config.toml
num_attention_heads = 5
qk_norm = false
init_std_qkv = 0.0395
init_std_o = 0.00885
lr_mult_o = 1.5
lr_head = 0.00561
max_grad_norm = 1.0
schedule = "wsd"
decay_fraction = 0.683
decay_shape = "linear"
max_steps = 14100
dataset = "wikipedia_en"
MLP neurons of a small language model. Each row is named by its layer, matrix (up: input weights) and neuron, and shows model dimensions 0-127. Each number is 50 + 15 x the weight over its row's rms, rounded and kept within 0 to 99.
After each neuron's rows, "fires on" lists the tokens most often at its 100 highest values on Wikipedia text that the model never trained on; "fires in" lists the words (lower case) most often at its 100 highest values on Wikipedia text that the model never trained on. A number after a token or word is its count.

L2.up464:46 50 53 55 14 56 48 87 27 33 64 38 32 40 62 39 58 39 35 25 26 48 55 17 64 51 71 31 73 52 50 85 34 73 55 36 39 68 30 53 65 56 58 61 82 31 40 40 47 47 45 45 35 62 46 38 58 67 46 41 68 55 56 37 49 58 51 28 50 50 48 61 58 64 36 38 50 38 73 51 49 42 56 66 44 61 65 72 53 54 82 44 33 52 49 23 40 34 29 53 50 62 55 38 36 32 35 40 33 40 67 72 50 63 63 63 32 48 55 60 29 39 11 53 68 53 50 41
fires on: " He" 70, " She" 11, " he" 6, " It" 5, "he" 4
fires in: "he" 69, "she" 11, "it" 5

L3.up514:32 53 68 52 42 50 35 29 56 57 51 62 67 53 60 66 32 33 53 62 23 42 37 59 64 69 56 63 59 40 61 74 66 69 46 19 38 58 42 15 49 59 41 20 43 83 42 42 40 33 60 45 77 56 54 35 72 61 51 29 31 67 47 38 48 53 92 78 35 69 69 26 44 26 50 36 48 57 74 71 20 32 74 60 65 52 62 81 47 41 68 44 53 33 59 45 46 54 48 68 67 75 35 60 47 62 57 61 40 20 40 56 63 54 52 40 53 50 43 65 60 47 14 30 69 44 42 65
fires on: "astern" 18, "u" 12, " Western" 12, "oto" 9, "ivil" 8
fires in: "eastern" 15, "western" 12, "photo" 8, "civil" 7, "of" 6, "computers" 4

L2.up98:69 66 37 45 51 55 73 88 75 54 35 42 40 64 51 42 54 58 51 56 66 32 39 65 61 55 32 54 42 42 66 30 67 49 31 46 73 32 46 54 59 58 37 40 40 35 60 46 48 28 53 49 30 39 41 46 72 43 53 45 30 38 60 36 38 34 40 52 60 77 60 56 41 41 80 63 53 42 62 36 26 32 21 57 36 40 41 34 51 48 75 57 81 57 45 32 44 46 56 74 69 69 53 89 62 51 84 28 56 43 91 45 26 45 49 25 72 38 61 69 49 44 30 56 59 39 50 21
fires on: " for" 22, " in" 14, " For" 12, " to" 8, " on" 7
fires in: "for" 20, "after" 11, "to" 8, "in" 8, "on" 7, "by" 6

L3.up523:29 52 45 33 48 48 44 43 46 53 44 50 26 63 61 33 70 38 61 26 48 40 43 39 74 42 60 57 49 66 54 72 44 54 31 52 60 45 26 59 55 36 66 60 52 56 43 53 60 69 48 65 32 46 55 21 46 79 58 56 40 50 66 38 57 43 47 49 47 63 72 46 91 53 30 24 61 48 60 17 71 56 32 76 37 44 46 61 57 44 51 29 39 36 51 73 41 53 40 71 71 82 56 56 45 86 49 77 22 85 34 21 60 56 53 59 38 56 54 50 55 47 28 47 66 50 63 35
fires on: " of" 36, " spe" 8, " by" 8, " stud" 7, " University" 6
fires in: "of" 36, "university" 6, "by" 6, "at" 4, "francis" 4

L3.up290:09 65 51 35 16 41 15 64 56 68 53 40 54 32 15 36 44 33 39 64 39 71 80 41 54 67 40 36 50 31 50 69 39 43 67 44 36 45 32 36 67 51 42 55 62 47 80 55 37 52 68 42 36 73 47 60 63 30 59 45 37 44 55 35 69 50 85 38 44 47 53 44 61 38 44 57 54 58 65 45 49 41 33 77 48 54 78 57 54 62 67 75 62 62 49 60 49 62 61 36 25 50 59 44 45 75 41 46 58 57 64 37 55 43 76 53 41 42 16 59 56 40 36 72 79 22 64 38
fires on: " in" 47, " during" 22, " Act" 7, " Award" 7, " throughout" 5, " success" 4
fires in: "in" 45, "during" 22, "award" 7, "actor" 5, "throughout" 5

L4.up118:32 47 05 46 57 22 59 32 47 39 40 34 30 44 64 37 88 75 28 38 45 42 50 59 66 60 47 50 86 31 64 75 34 23 63 43 51 56 70 48 31 51 74 61 45 44 33 84 75 57 56 88 55 71 37 64 83 60 55 52 46 56 44 46 40 44 67 36 39 68 46 63 28 50 68 37 46 34 47 40 40 62 36 81 43 33 47 29 37 49 64 53 62 53 55 48 61 75 45 57 20 48 43 30 74 39 52 40 41 81 64 50 51 21 50 40 52 41 37 45 54 49 52 78 53 55 51 59
fires on: " is" 61, "m" 9, "s" 5
fires in: "is" 61, "carmody" 4

L2.up581:50 79 42 35 61 32 28 11 60 48 75 62 34 40 39 57 71 61 85 74 46 46 70 28 87 57 55 46 42 38 37 72 43 54 76 59 45 53 34 55 60 63 59 55 38 34 50 42 58 58 47 51 55 42 55 53 47 57 25 56 75 47 55 30 54 42 41 83 34 39 54 58 51 85 54 45 40 45 71 63 50 40 50 61 56 23 38 61 36 38 52 59 42 40 48 56 31 63 60 53 72 43 35 41 63 63 67 30 47 60 57 44 59 21 58 70 33 48 53 64 61 33 49 43 58 60 39 24
fires on: " by" 23, " of" 13, " in" 13, " on" 8, "ing" 7, " from" 7
fires in: "by" 23, "of" 13, "in" 13, "on" 8, "from" 7, "finish" 4

L3.up546:82 57 46 64 68 67 24 33 33 28 43 52 52 46 48 70 72 50 37 56 28 58 43 56 61 63 12 46 43 53 67 43 47 33 65 53 49 45 34 32 66 48 66 74 24 57 62 83 47 64 42 31 48 52 10 52 36 72 42 62 46 36 48 31 33 69 49 64 62 32 91 36 48 43 59 45 55 46 58 57 47 47 49 66 42 50 24 58 29 68 60 48 60 61 98 50 19 54 68 63 63 49 71 23 53 62 38 34 44 33 53 48 62 40 75 39 50 53 32 20 61 55 37 55 45 66 54 32
fires on: "s" 31, " the" 13, "C" 11, "born" 9, " a" 8, " his" 6
fires in: "s" 31, "the" 13, "a" 10, "born" 9, "his" 6

L2.up213:71 38 51 64 45 61 36 46 40 63 52 54 46 32 69 64 68 16 74 77 45 34 37 40 69 74 46 61 52 37 67 35 51 58 54 48 71 57 16 72 59 45 40 66 39 47 34 56 42 27 58 64 43 35 39 59 42 67 67 51 39 54 56 47 56 61 58 56 63 82 29 41 63 43 35 53 29 57 53 64 47 25 35 48 49 43 52 56 48 44 64 49 48 66 30 42 32 43 41 63 66 70 37 51 33 52 46 23 47 34 21 66 50 49 78 44 55 53 41 69 45 24 28 81 88 68 48 63
fires on: " of" 35, " from" 26, "r" 6, "ff" 5, " From" 5
fires in: "of" 35, "from" 31

L2.up266:38 41 48 43 71 61 35 30 47 31 34 64 20 31 44 44 29 60 41 70 60 63 48 45 70 52 62 46 72 66 34 05 50 78 72 54 44 38 84 69 63 41 38 48 43 40 31 42 30 35 48 51 42 45 40 43 54 58 65 36 34 36 51 44 35 56 37 69 71 70 68 37 37 27 72 61 49 66 35 38 34 44 58 63 57 70 48 54 61 45 30 81 53 41 86 44 71 72 31 75 48 57 42 50 61 19 30 47 44 50 28 68 60 63 41 58 50 58 73 65 63 56 46 50 65 68 48 70
fires on: " of" 42, " be" 13, " En" 8, " S" 6, " for" 6, " was" 5
fires in: "of" 42, "be" 13, "was" 5

L2.up268:99 68 67 52 46 81 54 64 62 56 30 43 13 44 50 48 52 26 67 47 36 31 53 23 73 43 44 49 49 35 39 28 45 68 58 56 53 58 55 63 57 52 50 47 73 62 41 44 36 53 48 54 28 80 47 39 51 41 50 90 51 42 64 38 40 15 56 47 40 37 75 38 38 38 52 32 43 54 81 45 64 29 36 43 63 67 25 32 35 48 52 60 55 71 50 90 23 59 52 50 49 61 79 52 46 50 48 31 54 52 36 41 55 32 64 47 34 31 67 49 33 64 26 74 77 57 43 50
fires on: " by" 29, " to" 15, " v" 8, " with" 7, " at" 5, " band" 5
fires in: "by" 26, "to" 16, "with" 11, "at" 6, "band" 5

L4.up399:43 52 31 29 48 41 61 61 68 69 51 41 39 69 48 70 56 59 26 52 48 62 65 74 63 99 58 39 85 61 35 34 35 52 52 63 86 54 50 42 48 31 68 47 46 37 36 40 57 85 48 57 59 77 32 35 72 49 48 67 33 53 50 76 44 20 63 51 58 54 46 62 35 22 41 64 50 43 16 55 56 54 40 36 58 28 59 49 33 46 67 55 51 70 24 43 65 30 38 36 40 33 38 47 67 32 60 38 40 82 25 55 48 60 56 36 64 50 59 65 26 35 40 54 39 53 39 41
fires on: " as" 77, " As" 12, "uc" 5
fires in: "as" 80

L3.up605:53 31 58 43 64 49 48 72 09 53 58 66 30 35 53 53 26 49 42 48 35 37 55 51 41 69 59 46 52 52 72 72 33 40 27 46 44 57 55 49 56 46 46 20 42 54 27 47 57 48 61 75 79 84 40 92 61 45 41 74 38 34 49 49 49 57 08 35 84 72 30 74 74 64 48 57 54 52 54 34 31 42 40 46 67 58 40 67 54 45 58 33 50 52 40 51 56 67 56 79 36 47 52 51 41 44 63 26 27 59 42 55 41 76 44 42 63 55 16 46 53 68 45 88 42 39 47 56
fires on: " be" 31, " was" 23, " they" 10, " it" 9, " She" 8, " Oper" 4
fires in: "be" 31, "was" 23, "they" 12, "it" 10, "she" 6

L4.up489:38 43 75 54 45 77 48 52 49 34 27 23 57 35 44 51 39 39 69 40 24 35 44 48 62 49 29 49 51 62 31 48 56 50 50 50 48 35 45 49 56 52 70 75 42 28 58 78 64 67 26 55 03 42 12 66 55 62 59 34 58 71 62 37 55 37 61 50 78 41 60 46 48 31 17 63 39 52 53 55 49 21 44 30 52 68 32 54 66 52 50 36 43 62 62 39 25 58 56 51 46 70 35 75 61 46 38 45 50 56 36 65 50 45 68 67 66 22 51 49 14 67 62 55 47 50 62 43
fires on: " her" 22, " his" 17, " other" 14, "c" 10, "ph" 6, "erg" 5
fires in: "her" 24, "his" 17, "other" 14, "etc" 4, "mph" 4

L2.up300:37 39 47 65 54 59 54 34 36 61 54 63 38 56 33 47 25 24 34 50 32 55 51 61 77 58 38 53 37 27 61 48 40 57 25 33 64 50 47 35 30 37 62 24 48 40 35 50 33 40 42 46 75 32 61 26 73 31 67 66 60 31 58 42 49 44 39 31 58 39 50 51 48 37 25 42 42 55 41 38 12 69 57 57 55 58 46 35 50 60 79 54 30 67 74 52 73 51 47 39 61 69 60 40 77 49 49 50 48 50 24 44 46 54 57 85 32 47 63 41 69 58 34 52 57 60 37 54
fires on: " can" 25, " do" 24, " to" 15, " did" 13, " Sal" 8
fires in: "can" 23, "do" 16, "to" 15, "did" 12

L3.up62:77 54 69 45 40 55 41 46 55 36 66 61 46 48 49 31 64 45 52 35 53 13 11 70 75 53 34 51 56 37 67 61 34 27 26 14 39 63 37 44 59 74 56 28 43 45 61 70 56 26 54 59 57 60 75 39 62 46 71 70 39 52 71 46 53 59 44 42 64 55 35 40 53 57 45 68 69 43 55 47 61 44 58 51 50 38 24 43 58 59 34 61 65 38 70 32 69 50 63 48 32 50 28 57 23 33 36 39 43 53 34 38 69 88 57 56 68 00 32 56 22 34 33 58 65 55 44 51
fires on: " After" 18, "r" 14, " For" 13, " During" 9, " after" 8, " In" 8
fires in: "after" 31, "during" 11, "for" 8, "in" 8, "with" 5, "following" 5

L3.up323:58 46 43 56 64 50 32 34 59 65 46 44 67 44 68 72 52 79 65 48 54 77 30 69 41 50 25 48 49 70 18 42 52 59 58 41 38 28 73 47 11 58 60 44 27 36 43 53 56 69 33 61 37 39 40 75 36 27 25 72 55 45 63 66 48 33 58 61 74 35 62 33 77 36 20 41 65 19 48 49 31 48 20 54 61 63 50 29 58 50 53 40 56 60 56 38 55 51 45 64 47 33 43 60 54 49 55 54 72 41 71 36 57 62 64 38 49 48 73 79 64 35 53 55 52 79 29 65
fires on: " who" 30, " that" 18, " which" 10, "ly" 6, " while" 6, " so" 5
fires in: "who" 30, "that" 18, "which" 10, "while" 6

L2.up588:53 41 55 74 47 55 44 70 56 48 59 40 27 35 45 54 36 46 47 67 42 45 64 29 55 61 54 39 63 35 43 50 50 47 29 25 38 50 48 23 29 58 29 51 70 17 36 61 09 46 53 90 52 47 54 35 33 47 55 76 29 54 67 37 85 47 32 55 44 31 64 67 76 47 39 49 58 69 47 43 38 44 48 67 41 67 55 60 61 36 46 48 48 63 45 68 46 22 54 22 41 74 40 55 39 31 43 30 32 48 79 60 58 64 65 67 45 18 53 55 52 46 62 36 62 51 49 53
fires on: " would" 24, " can" 19, " may" 14, "he" 8, " e" 8, " could" 7
fires in: "would" 24, "can" 19, "may" 10, "could" 7, "did" 5

L2.up290:34 44 56 50 46 72 57 40 44 66 54 34 37 41 34 50 54 61 73 40 47 49 51 76 38 56 60 31 69 50 14 32 75 64 61 40 61 68 57 31 45 34 49 41 36 67 45 46 10 42 61 44 49 37 32 53 53 37 62 75 29 44 46 55 38 71 49 80 62 75 68 39 28 52 48 54 49 51 70 55 36 65 43 33 66 35 58 54 56 72 50 17 71 59 48 41 54 29 02 60 62 48 53 29 48 15 21 42 22 62 59 60 36 20 53 72 62 63 62 37 55 48 45 57 47 89 64 62
fires on: " two" 18, " three" 13, " other" 13, " that" 13, " most" 12, " some" 6
fires in: "two" 18, "three" 13, "other" 13, "that" 13, "most" 12, "some" 6

L3.up378:50 67 56 59 47 43 51 43 59 40 23 34 40 48 30 37 42 39 30 47 33 28 54 20 57 76 52 55 76 51 65 65 60 45 62 30 55 52 33 27 46 54 66 58 05 66 37 61 26 65 63 34 54 49 33 28 55 56 37 63 50 43 49 59 44 77 69 31 65 70 72 57 38 50 55 77 75 37 63 30 46 45 58 25 56 65 70 75 39 29 53 62 53 38 48 82 56 44 35 61 75 43 11 51 53 65 58 49 42 68 67 35 44 59 29 40 51 60 35 35 29 39 70 69 76 52 59 60
fires on: " as" 74, "as" 7, "es" 4
fires in: "as" 76, "goes" 4

L2.up419:64 76 38 42 73 40 36 28 55 38 61 32 35 43 56 28 39 70 52 62 54 44 44 46 62 47 74 53 72 72 33 59 48 80 64 55 49 71 62 43 19 68 41 47 60 56 29 44 33 54 57 80 51 47 38 51 42 77 55 65 42 28 75 48 27 19 61 46 45 51 58 42 67 74 45 50 33 37 50 41 63 42 46 90 66 36 35 35 48 34 61 76 38 40 25 35 24 71 31 44 52 64 36 54 71 49 61 39 65 38 57 64 45 51 15 64 36 68 27 58 80 49 53 26 58 57 57 53
fires on: " of" 47, " that" 21, " oper" 7, " which" 5
fires in: "of" 47, "that" 21, "which" 5

L3.up110:69 35 44 31 54 18 63 60 40 09 35 45 19 43 61 49 59 57 36 72 39 54 29 43 59 73 52 54 53 51 51 36 45 40 42 57 24 39 56 73 56 54 38 41 52 54 42 61 44 59 58 60 34 45 47 68 61 26 63 60 35 57 70 30 30 66 67 64 33 45 46 77 33 49 87 46 80 57 56 27 17 56 44 77 56 52 29 53 41 44 57 59 75 53 59 29 56 71 26 53 66 42 58 60 62 52 45 51 25 84 27 63 50 64 63 48 61 55 56 31 65 35 47 54 66 54 52 48
fires on: " an" 54, " is" 14, " was" 7, " estab" 4
fires in: "an" 31, "is" 12, "was" 7, "anti" 4

L2.up94:49 67 49 43 54 55 61 18 54 74 75 24 50 31 51 44 29 75 53 34 27 54 27 57 56 69 47 39 54 41 69 85 52 60 70 68 18 64 45 39 52 52 44 61 58 52 41 67 67 38 20 16 17 40 60 50 33 49 73 63 53 42 48 58 39 48 42 71 60 66 67 68 16 59 08 55 81 75 58 38 37 42 58 56 61 52 51 42 49 65 59 69 47 47 43 36 61 36 48 53 75 39 26 63 30 41 40 62 43 66 44 51 70 51 67 82 57 43 43 36 43 31 54 62 20 47 44 29
fires on: " two" 36, " three" 27, " four" 17, " five" 7, " several" 7, " seven" 4
fires in: "two" 36, "three" 27, "four" 17, "five" 7, "several" 7, "seven" 4

L2.up426:31 48 82 34 45 70 37 34 43 28 58 36 53 79 68 45 51 39 58 36 30 27 26 21 59 32 62 45 34 32 35 68 54 38 63 61 58 64 58 68 69 43 58 63 54 65 54 54 60 21 47 65 49 55 46 36 42 67 43 58 43 45 51 55 38 43 51 51 72 55 84 69 54 38 51 67 21 37 26 30 38 63 68 64 39 42 60 77 50 57 48 20 27 31 45 48 59 57 47 29 30 59 27 53 43 38 70 55 54 39 43 35 81 50 50 34 36 50 58 70 63 40 31 61 81 35 60 40
fires on: " of" 37, " from" 30, " On" 11, " In" 4
fires in: "of" 37, "from" 30, "on" 12, "the" 4, "in" 4

L2.up295:57 34 76 40 40 61 36 41 47 58 41 40 34 62 43 29 80 34 48 46 61 59 31 72 46 64 49 60 69 55 39 58 49 40 55 60 66 43 43 47 54 30 34 30 48 42 70 54 38 07 67 37 42 25 36 43 55 77 33 37 16 54 58 39 45 64 68 58 64 57 21 13 48 33 49 59 43 47 51 46 54 22 49 80 43 63 73 58 63 43 77 76 52 66 59 43 27 52 33 60 69 56 42 59 76 36 47 77 61 52 55 51 46 36 53 37 43 42 68 65 72 65 34 25 54 62 51 66
fires on: " of" 91
fires in: "of" 91

L4.up521:35 52 70 55 47 33 30 32 45 65 61 88 31 27 47 63 43 39 60 67 08 68 64 57 70 57 35 41 68 69 49 36 51 62 53 54 65 61 91 34 46 33 30 45 44 49 45 55 18 47 51 48 49 41 75 71 39 50 61 34 70 46 51 43 59 56 64 46 61 70 32 52 35 44 43 52 60 21 42 32 54 53 65 58 66 47 88 73 56 44 37 54 44 40 49 55 54 47 68 43 30 56 45 40 56 28 60 42 45 39 41 66 36 19 57 47 09 36 37 66 79 46 94 43 41 55 46 29
fires on: " of" 58, "if" 11, " Sh" 4, "amil" 4
fires in: "of" 58

L3.up611:39 56 67 83 37 49 47 74 64 67 31 54 39 44 41 63 53 68 59 15 38 57 40 65 69 31 59 57 36 65 48 52 62 63 46 61 23 61 52 53 56 37 30 26 39 73 44 57 47 70 36 48 67 43 31 73 60 58 40 75 31 69 49 47 52 27 47 54 53 51 49 54 85 25 55 54 42 55 62 54 75 51 44 24 27 64 75 49 62 18 73 49 46 27 34 29 37 50 22 51 79 35 48 30 47 28 58 56 30 76 50 34 51 60 72 60 51 55 53 36 25 50 38 56 39 49 60 56
fires on: " and" 28, " in" 24, " on" 9, " of" 7, "ust" 5, "ou" 4
fires in: "and" 28, "in" 24, "on" 9, "of" 7, "missouri" 4

L2.up483:41 40 13 53 52 43 44 45 56 77 52 43 62 72 60 63 59 53 48 69 56 63 71 43 47 51 60 52 78 41 50 39 60 46 65 40 41 28 40 59 56 61 56 51 62 78 83 55 21 62 38 50 35 28 39 40 61 58 54 50 53 42 32 57 41 19 39 35 43 45 61 48 42 32 91 68 62 42 41 46 54 32 76 50 48 07 65 46 45 54 17 51 57 44 65 21 52 47 06 82 62 66 44 61 61 46 60 66 46 59 53 38 42 26 52 38 27 81 42 56 22 51 30 45 62 32 60 37
fires on: " to" 34, " W" 13, "ut" 5, " on" 5
fires in: "to" 34, "computing" 8, "on" 5, "state" 4

L2.up109:69 61 57 62 62 30 55 56 60 36 28 46 50 45 67 61 35 75 57 41 33 67 47 38 54 57 52 31 53 15 41 54 70 72 47 48 38 68 61 46 40 63 22 36 31 31 42 70 60 38 52 36 60 35 43 31 61 68 71 59 76 53 59 56 59 65 36 53 76 34 68 36 44 50 66 66 49 46 50 44 24 58 19 66 33 41 42 70 54 57 40 71 50 63 66 31 57 71 51 33 28 92 37 62 40 48 52 38 38 27 08 55 77 40 62 53 58 33 32 47 61 58 22 58 46 42 42 53
fires on: " his" 47, "s" 6, "ious" 5, "ed" 4, "ural" 4, " His" 4
fires in: "his" 51, "s" 6, "religious" 4

L2.up75:62 67 36 54 49 44 54 75 23 38 31 46 43 50 54 41 42 53 35 70 60 77 38 55 63 53 54 70 38 42 36 20 82 52 37 31 57 44 39 31 38 36 70 47 63 39 75 55 44 49 43 36 38 55 64 79 30 68 36 57 52 78 37 45 46 49 52 62 76 53 55 52 33 54 47 54 60 11 81 56 31 28 24 54 48 54 69 52 42 57 53 42 60 58 70 22 61 31 02 55 56 49 57 66 43 36 40 48 74 43 56 90 32 43 56 66 73 45 60 56 51 75 55 48 63 65 42 45
fires on: " which" 38, "he" 26, " who" 7, "che" 5
fires in: "which" 38, "who" 5, "orchestra" 5, "she" 4

L2.up597:26 54 51 47 38 37 30 40 61 60 54 49 55 44 53 70 62 37 41 61 56 51 41 63 39 35 69 55 22 48 50 58 47 66 57 60 49 89 28 39 67 62 66 26 25 42 41 61 55 63 40 56 26 42 70 42 67 66 67 25 21 43 55 66 49 48 49 48 58 56 21 30 37 54 42 56 89 58 80 63 53 44 53 46 51 36 66 51 47 41 57 71 80 41 45 19 90 59 47 23 44 37 41 42 28 95 32 87 31 51 51 62 54 44 52 59 64 49 33 44 57 58 22 70 46 43 55 52
fires on: " in" 60, " of" 6, " during" 5
fires in: "in" 57, "of" 6, "during" 5

L2.up463:36 53 55 26 46 45 51 44 35 59 62 41 29 43 59 57 42 36 77 44 31 54 38 83 63 78 44 23 65 62 40 53 58 43 71 61 46 60 48 26 47 32 36 30 37 39 37 74 39 56 54 47 37 43 47 54 62 26 48 41 42 49 69 55 28 50 51 78 67 82 30 51 51 62 31 50 46 66 45 44 29 47 80 46 45 76 50 69 43 39 18 70 49 55 39 74 36 56 51 27 64 41 16 61 44 32 28 56 49 59 52 75 63 60 96 44 44 21 82 19 70 33 69 60 55 41 30 33
fires on: " more" 42, "ign" 11, " ac" 10, " less" 6, " of" 6
fires in: "more" 42, "foreign" 7, "of" 6, "less" 4, "five" 4

L2.up232:68 54 65 47 37 58 38 48 74 55 46 59 38 54 60 58 67 31 72 46 57 61 52 31 70 61 32 70 63 67 51 44 42 48 40 36 38 79 53 09 41 56 23 52 47 64 52 67 66 42 48 62 66 35 45 58 50 48 44 51 16 67 55 40 65 68 49 76 28 52 26 60 21 54 41 71 43 12 56 29 56 36 53 45 43 60 61 41 62 47 74 64 54 53 50 51 69 39 39 09 44 75 67 63 48 47 49 29 81 63 19 64 26 36 55 69 21 33 56 54 65 41 39 85 42 53 45 68
fires on: " of" 83, "ow" 5, "at" 4
fires in: "of" 83

L3.up634:61 64 51 51 34 59 40 38 46 88 44 42 53 39 55 61 60 59 59 36 48 49 07 61 49 74 37 72 56 49 32 32 57 69 59 52 70 41 44 60 49 46 37 39 47 35 49 29 45 49 47 54 59 75 19 41 42 58 34 53 30 48 61 43 76 73 42 57 51 53 27 24 65 35 33 81 32 17 55 68 41 48 52 63 54 48 55 61 47 21 38 67 22 74 40 40 53 44 43 28 66 34 56 62 66 14 55 57 58 58 27 72 42 48 53 55 40 65 69 65 58 38 41 59 49 47 22 71
fires on: " of" 42, "arly" 8, "ur" 6, "ow" 5, "ts" 5
fires in: "of" 43, "early" 8, "our" 6, "its" 5

L2.up278:25 58 35 46 25 56 88 42 35 59 51 29 29 65 57 39 66 46 54 37 61 53 32 61 79 65 58 45 60 67 66 35 44 38 68 60 30 51 37 46 60 44 80 21 47 67 18 68 47 68 56 33 59 57 39 35 59 70 83 49 41 53 70 61 33 44 51 58 49 44 40 57 28 51 38 36 89 25 37 22 68 79 26 66 57 32 55 19 40 45 69 22 41 44 29 52 51 56 66 58 43 45 28 61 52 48 51 35 36 59 71 40 59 52 42 72 53 65 35 36 54 45 63 65 34 64 55 63
fires on: " where" 20, " On" 15, " As" 10, " so" 10, " as" 9, "As" 5
fires in: "where" 20, "on" 16, "as" 14, "so" 4, "age" 4

L2.up96:57 64 55 24 44 70 31 35 60 71 48 55 46 38 49 74 49 43 35 71 49 48 55 31 56 24 54 51 45 46 36 66 29 59 53 41 60 63 65 26 64 52 39 59 18 76 43 50 57 38 42 40 57 42 61 42 75 77 65 45 27 66 26 69 65 39 47 53 65 60 82 42 49 33 50 39 60 63 51 43 56 57 47 46 54 60 41 51 51 44 66 67 30 34 57 29 47 75 60 47 32 60 50 17 43 25 36 64 69 84 15 35 55 81 56 69 22 59 32 06 58 66 70 50 47 65 47 52
fires on: " of" 100
fires in: "of" 100

L2.up492:63 71 77 46 47 43 55 41 41 72 56 49 33 40 55 63 65 34 34 80 42 45 76 09 53 70 58 70 52 51 90 37 61 50 53 60 67 61 39 39 65 41 51 50 39 48 48 63 25 57 86 36 20 46 38 65 41 45 48 57 41 66 45 54 49 37 48 48 59 41 56 66 53 53 37 44 58 44 73 56 48 49 44 38 32 45 40 63 37 70 41 49 10 46 36 54 81 40 62 46 66 61 37 71 66 41 32 77 36 37 62 55 50 24 47 57 47 57 41 72 45 65 34 94 53 31 59 50
fires on: " known" 19, " well" 18, "ol" 18, " same" 9, " described" 9, " role" 7
fires in: "known" 19, "well" 18, "same" 9, "described" 9, "role" 7

L3.up342:34 48 45 49 32 63 42 39 60 30 45 51 34 54 42 83 60 36 66 30 53 42 58 70 71 59 69 47 45 71 42 49 75 72 20 55 35 66 45 71 67 45 46 36 40 39 51 62 70 30 23 23 66 63 15 44 57 80 27 55 37 61 84 28 61 70 51 58 60 52 32 45 69 54 34 50 49 37 52 70 45 45 58 75 52 33 63 67 36 31 47 47 51 42 58 59 59 50 51 35 54 62 71 41 43 44 41 39 36 49 69 49 45 36 71 82 55 47 68 37 50 21 28 61 55 91 45 55
fires on: " in" 51, " of" 15, "r" 10, " from" 6
fires in: "in" 36, "of" 15, "from" 9, "intersection" 4

L3.up174:64 51 74 26 65 45 46 18 45 60 41 78 46 40 59 70 05 48 40 60 83 45 67 57 49 27 48 71 39 84 54 66 85 65 61 41 66 63 44 33 59 38 58 26 40 66 45 80 37 47 34 43 47 45 26 62 69 65 71 58 41 53 57 42 48 58 55 61 69 28 56 51 38 34 41 43 62 52 60 35 30 45 53 60 35 28 49 51 28 60 66 42 28 61 57 34 31 47 58 58 64 39 61 39 63 32 54 47 51 46 62 50 80 57 70 68 66 40 56 28 36 40 57 38 63 28 43 56
fires on: " not" 19, "ebsite" 16, " just" 15, " Website" 11
fires in: "website" 27, "not" 14, "just" 13, "spent" 4

L2.up614:57 61 48 42 69 48 12 43 35 54 36 28 50 33 61 66 50 57 34 47 34 48 58 57 41 45 44 62 44 20 55 53 57 58 70 51 37 52 30 44 58 47 51 46 62 40 45 57 25 57 33 41 38 39 63 58 48 82 60 55 72 56 47 54 71 62 75 57 30 55 52 76 34 70 32 69 53 58 41 39 49 32 17 42 41 64 73 61 53 64 34 19 67 58 71 20 50 58 31 42 62 37 49 58 29 73 47 58 40 45 77 50 57 47 57 69 46 76 27 07 31 52 54 58 72 39 72 54
fires on: " that" 34, " same" 14, " so" 14, " wh" 14, "wh" 8, "Wh" 4
fires in: "that" 34, "same" 14, "so" 8, "whose" 8

L2.up331:45 53 39 51 63 59 36 40 46 52 59 58 61 64 72 52 90 52 61 55 45 56 45 57 31 50 56 74 61 59 59 23 33 60 34 48 39 37 32 44 47 42 55 53 55 73 35 88 32 92 62 36 59 46 33 80 39 44 57 43 73 24 52 65 32 38 54 34 39 44 50 74 20 68 63 52 64 47 77 41 47 49 51 45 52 19 38 33 54 53 73 55 34 55 41 32 68 50 36 56 44 56 38 38 59 55 44 50 47 52 61 57 55 47 50 69 61 51 45 32 26 31 50 35 30 68 72 58
fires on: " as" 30, " made" 21, " also" 14, " cons" 7, "ate" 7, " d" 4
fires in: "as" 30, "made" 21, "also" 14